Weights of a small GPT-style language model, trained from scratch on English Wikipedia.
Training: a variant of Muon for these matrices, 150M tokens, 9156 steps.
MLP neurons of a small language model. Each row is named by its layer, matrix (down: output weights) and neuron, and shows model dimensions 32-95. Each number is 200 + 40 x the weight over its row's rms, rounded and kept within 0 to 999. A neuron's up and down rows have the sign that makes its largest values positive.
Before each neuron's rows, "fires before" lists the tokens most often just after its 100 highest values on Wikipedia text that the model never trained on.

fires before: ",", "ated"
L11.down87,171,174,202,180,186,215,224,186,263,137,210,206,241,249,181,187,194,68,211,228,186,260,169,183,151,164,229,217,268,196,227,213,144,183,182,258,263,253,195,204,180,112,167,240,195,167,231,185,222,184,219,191,230,173,245,256,231,246,157,199,187,227,203,172

fires before: "000", "9", "5", "0", "7", "4"
L11.down287,185,178,157,140,212,193,97,164,174,245,144,221,215,161,172,236,166,254,211,238,154,232,250,240,236,231,262,260,149,161,225,191,228,258,210,174,143,207,201,190,126,216,239,197,226,227,233,234,205,171,228,232,193,209,247,180,159,232,183,172,146,198,214,198

fires before: ".", ",", ".\n\n", " and", " in"
L12.down153,176,283,239,176,253,172,174,146,187,204,192,220,194,176,176,257,214,277,225,220,210,128,126,231,212,183,216,170,196,227,175,160,163,169,192,228,163,216,197,144,242,102,211,173,122,173,228,182,132,202,231,192,278,203,252,205,198,233,189,214,268,202,196,189

fires before: ",", " he", " she"
L10.down128,134,235,156,180,212,170,132,172,227,144,213,166,199,207,194,258,148,197,138,193,186,226,253,208,157,246,203,235,170,213,138,195,223,222,210,205,189,248,256,219,282,223,239,201,226,214,144,205,206,188,152,246,179,188,263,204,179,189,176,146,155,215,131,173

fires before: " |", " |\n", "ar"
L5.down65,160,173,183,132,182,171,221,203,210,200,236,237,260,245,237,229,206,267,164,254,189,258,232,198,243,266,204,184,183,142,264,128,182,181,96,181,211,234,193,269,184,209,151,217,148,235,172,209,212,228,204,173,177,220,302,209,231,195,211,134,171,194,199,161

fires before: "-", ")", ",", ")\n"
L12.down226,168,203,238,232,213,245,169,254,159,129,177,163,236,218,262,158,176,368,209,238,245,199,216,224,180,195,147,227,177,200,194,139,184,234,203,165,185,194,220,199,185,182,195,208,163,254,216,201,140,170,185,202,172,245,43,217,199,230,202,193,214,182,229,209

fires before: ",", ".", " and", " from", ".\n\n", " in"
L11.down499,205,241,214,184,223,166,169,156,224,137,230,221,161,205,214,207,233,408,214,282,212,197,173,215,191,186,188,221,187,206,236,147,198,176,198,233,223,234,230,127,164,138,174,218,233,169,201,223,186,199,178,175,225,185,256,191,202,225,200,130,265,244,318,207

fires before: " |", ".", "0", ",", "8", "1"
L5.down461,190,301,259,147,253,206,180,203,241,193,159,219,154,158,224,170,163,259,234,181,257,223,190,127,231,178,238,170,153,210,251,219,252,250,175,176,186,223,206,193,259,261,195,182,195,229,179,233,178,237,124,209,145,228,118,253,190,129,156,311,162,187,160,267

fires before: " ", ","
L10.down157,123,244,188,135,213,228,147,234,173,144,183,166,235,207,253,165,126,284,207,225,141,183,231,241,176,172,122,273,167,164,231,212,157,214,244,257,194,143,195,151,162,185,168,207,140,274,238,222,261,216,206,223,259,233,207,264,194,166,158,179,184,227,218,213

fires before: " in", " on", " at", " for"
L5.down497,230,256,208,236,206,211,189,189,200,179,245,113,181,185,279,180,168,199,148,175,253,140,227,174,200,219,255,187,231,196,160,168,130,224,148,183,144,192,250,236,194,197,211,237,178,176,225,205,95,224,233,97,197,205,251,191,122,153,201,76,259,218,190,169

fires before: " as", " in", " on", " with", "ve", " for"
L11.down291,290,209,196,180,173,217,230,233,201,234,267,156,197,220,218,165,294,214,201,217,254,218,205,191,189,245,234,255,172,185,269,170,192,238,255,200,196,253,192,220,157,248,195,168,176,195,228,197,122,165,191,157,147,212,207,177,219,182,167,172,274,225,219,236

fires before: ",", ".", "\n", "al", ".\n\n"
L9.down386,179,216,153,154,216,202,126,157,270,182,157,225,226,296,190,218,209,255,161,222,184,225,176,252,260,193,263,244,142,262,188,159,250,200,198,222,132,178,260,169,190,171,149,150,167,242,202,176,206,206,197,165,186,245,165,201,195,222,190,179,228,217,200,172

fires before: " as", " by"
L10.down231,246,249,179,237,187,175,217,203,252,174,198,217,212,182,146,139,226,154,202,222,246,198,143,224,194,301,148,203,222,211,283,214,144,111,198,207,239,255,182,197,234,172,204,263,127,208,235,222,234,194,212,187,232,235,273,167,212,244,194,343,226,213,158,160

fires before: " |", ".", " (", ",", ")"
L6.down479,148,180,260,270,265,160,168,152,209,262,221,257,176,241,184,201,233,297,182,220,196,192,218,203,155,151,213,181,186,138,237,148,134,228,149,221,231,189,159,194,252,290,196,202,158,240,238,208,171,214,236,242,198,226,199,245,178,215,203,305,219,170,182,181

fires before: "\n", ",", " and", "\n\n", ")", " ("
L12.down136,198,259,223,221,224,162,110,243,143,200,164,231,222,258,161,263,190,215,166,215,178,288,171,240,200,255,176,145,225,165,192,187,190,259,266,242,196,193,240,94,198,212,203,138,199,213,149,215,170,172,176,260,215,205,226,172,310,214,202,267,186,187,195,202

fires before: " as", " by", " for", " that", " the"
L5.down307,279,228,237,192,235,186,191,130,216,166,226,149,195,185,198,197,208,250,241,121,195,225,192,146,232,272,246,174,192,203,196,196,191,168,179,138,195,326,214,196,226,156,221,168,187,268,216,169,178,192,160,196,120,186,232,170,246,168,174,272,203,247,160,158

fires before: ":", " |", " ==\n"
L9.down407,252,183,166,134,188,250,219,167,177,242,274,233,255,204,196,203,238,419,257,229,218,217,199,180,181,200,197,229,194,209,202,185,232,231,166,196,239,178,216,214,165,228,185,168,178,148,175,135,190,193,238,258,255,206,211,231,144,210,237,151,236,161,113,209

fires before: " ", " |"
L12.down462,204,148,206,162,175,196,194,195,233,155,180,222,194,180,223,159,177,282,178,171,201,223,127,186,246,308,254,199,287,175,246,219,164,247,150,226,177,309,227,220,231,197,119,181,246,179,187,189,152,185,195,211,133,214,187,215,138,186,181,201,165,167,190,245

fires before: ","
L7.down176,179,202,121,188,202,171,233,243,299,180,189,87,213,198,173,169,212,134,223,271,214,156,179,212,189,160,184,184,147,209,215,182,151,264,177,213,159,275,258,181,160,197,215,165,203,215,179,197,197,205,206,255,229,133,195,212,164,135,182,145,184,170,219,207

fires before: " |", "1"
L12.down470,249,158,215,153,346,247,235,214,179,237,193,225,229,256,232,255,233,206,183,234,196,163,159,234,169,245,163,198,178,195,162,256,184,209,216,250,181,208,213,141,201,246,196,180,193,224,209,197,216,148,225,305,195,207,146,187,220,209,205,176,223,170,281,321

fires before: " to", " in", ",", " until", "–"
L12.down286,174,239,252,189,204,254,219,141,192,173,228,166,206,214,212,188,248,459,213,174,158,179,258,227,248,228,169,215,254,196,164,180,282,219,175,190,243,221,216,173,205,195,199,173,203,221,253,215,208,231,194,174,200,242,151,187,172,207,165,137,229,174,212,190

fires before: " in", ",", ".", " to", " at"
L12.down399,171,210,254,206,196,228,159,225,192,188,179,173,176,210,153,217,254,346,192,216,216,186,235,249,251,251,241,221,168,189,201,246,182,181,109,248,174,177,178,130,258,236,190,184,124,244,159,201,156,188,181,173,179,196,178,155,253,196,238,177,272,230,289,197

fires before: "7", "1", "8", "2", "6"
L12.down506,191,211,190,215,132,245,143,180,212,204,187,235,188,158,188,193,232,280,199,141,252,199,191,190,173,249,175,230,192,194,259,162,213,229,183,206,238,275,185,148,188,256,246,194,176,177,228,256,149,259,166,230,221,214,113,193,166,136,193,235,170,166,230,150

fires before: "ative", "ation", "ated", "ate", "ations", "ates"
L12.down190,165,150,253,162,216,238,221,191,174,144,256,227,220,194,238,190,150,180,164,202,233,202,164,193,132,195,169,231,237,218,309,248,172,201,149,210,133,218,182,225,245,214,189,187,161,216,234,199,212,244,222,249,232,217,136,176,169,215,115,242,133,189,190,170

fires before: "|", " |"
L9.down410,185,190,262,189,193,208,203,80,193,157,211,224,172,187,179,164,193,191,119,203,172,127,242,283,254,202,206,174,214,199,205,248,136,140,164,321,200,271,200,157,201,173,223,244,231,194,177,163,185,249,221,147,142,209,233,247,242,142,193,208,217,216,100,168

fires before: "0", "2", "7", "6"
L10.down368,202,160,182,161,228,125,176,189,186,210,196,252,262,169,148,144,243,161,187,235,162,170,179,284,228,203,211,213,162,220,155,190,204,159,167,194,164,234,207,202,209,165,243,157,195,179,179,215,217,176,225,164,209,299,236,200,256,164,155,206,201,278,165,168

fires before: " ", " loan", " |"
L6.down191,202,208,202,212,163,117,240,191,272,233,162,245,174,225,165,207,147,336,247,156,208,193,162,142,230,235,257,257,169,173,190,187,221,149,148,200,158,207,199,158,191,235,189,223,144,203,202,239,181,238,188,146,179,208,222,207,217,270,232,79,194,170,179,219

fires before: " on", " to", " at", " in", " by"
L6.down175,219,251,219,182,269,208,245,229,221,224,280,197,229,212,184,209,318,243,148,206,197,171,221,187,201,238,174,268,162,214,181,193,204,217,181,162,183,218,298,162,252,167,115,177,137,221,209,284,149,210,214,167,149,226,208,254,145,213,199,164,146,229,173,218

fires before: " ", " the", " which", " a"
L11.down181,223,260,218,241,208,204,229,144,269,185,163,154,228,156,197,189,248,233,194,216,208,133,246,191,188,259,156,195,139,164,202,167,200,229,199,201,104,253,223,234,189,201,208,178,161,248,175,260,207,192,150,189,234,213,170,219,182,221,202,188,230,247,279,212

fires before: "|"
L11.down360,218,151,230,178,153,206,194,186,275,165,237,169,226,185,185,169,162,178,212,189,213,153,204,212,208,296,173,200,251,214,180,193,238,234,173,259,140,305,186,238,193,202,161,197,232,209,207,187,116,196,276,204,150,243,177,254,226,220,239,203,176,117,157,132

fires before: ","
L10.down174,172,237,186,160,212,204,249,85,217,164,196,173,280,256,157,280,172,59,156,229,195,182,208,237,236,225,91,246,193,121,214,166,148,258,219,132,203,179,158,200,213,175,180,228,183,265,174,203,202,249,215,208,190,146,279,196,175,242,189,207,189,248,173,142

fires before: "7", "8", "6", "1", "2"
L11.down20,201,236,196,189,160,215,145,195,250,194,225,241,157,197,249,155,269,198,215,204,211,234,238,156,219,188,186,169,191,186,158,199,197,196,198,156,252,182,182,137,154,185,203,207,211,227,256,159,122,252,161,202,180,149,131,171,179,214,224,201,198,159,201,209

fires before: " ", ",", ".", ")"
L9.down2,257,324,129,177,208,216,172,149,240,220,195,235,179,245,232,253,213,257,190,214,178,102,103,237,273,243,232,157,179,191,229,206,180,199,200,182,78,150,187,199,222,179,168,183,155,179,204,238,204,187,157,221,189,215,290,176,117,233,188,157,212,263,158,170

fires before: "1", "2", "0", "3", "4", "7"
L12.down91,227,171,120,248,128,197,213,184,247,219,229,204,283,123,226,149,231,117,174,223,158,177,206,94,293,269,267,164,275,216,160,266,141,197,247,249,167,237,221,209,210,191,202,176,183,173,167,183,222,172,245,226,194,193,271,212,193,197,187,170,219,215,200,210

fires before: " of", ",", ".", " and", " in", " |"
L12.down239,167,196,239,145,190,200,180,177,165,163,220,261,197,191,197,154,228,365,212,234,222,60,202,228,211,244,221,197,164,218,175,204,112,191,214,172,197,219,214,142,292,173,203,166,128,206,211,234,225,199,138,126,179,161,214,248,208,134,192,198,231,253,181,220

fires before: ":", " |", " the"
L12.down187,204,218,180,173,234,179,193,163,176,128,214,205,206,159,266,218,196,305,158,267,249,194,255,246,220,278,186,160,221,192,176,177,169,210,236,184,140,155,198,263,201,168,143,174,252,202,255,201,187,226,210,247,192,187,164,178,244,163,208,192,225,231,268,254

fires before: "|", " ", " |\n", ".", " |", "0"
L9.down175,203,210,167,174,156,171,219,155,160,193,147,278,164,201,162,214,185,315,135,156,202,210,284,210,224,216,228,187,209,196,217,184,149,208,136,260,243,229,228,232,221,174,197,189,226,207,164,258,211,283,250,132,198,173,243,169,190,247,215,176,240,235,195,173

fires before: " "
L9.down81,217,258,250,132,180,259,181,264,205,205,201,229,289,170,208,194,206,359,204,209,143,225,193,216,193,269,170,250,154,205,180,202,203,154,172,215,197,172,209,178,188,200,182,169,226,236,205,290,142,196,218,211,225,230,215,233,184,255,198,235,173,173,310,185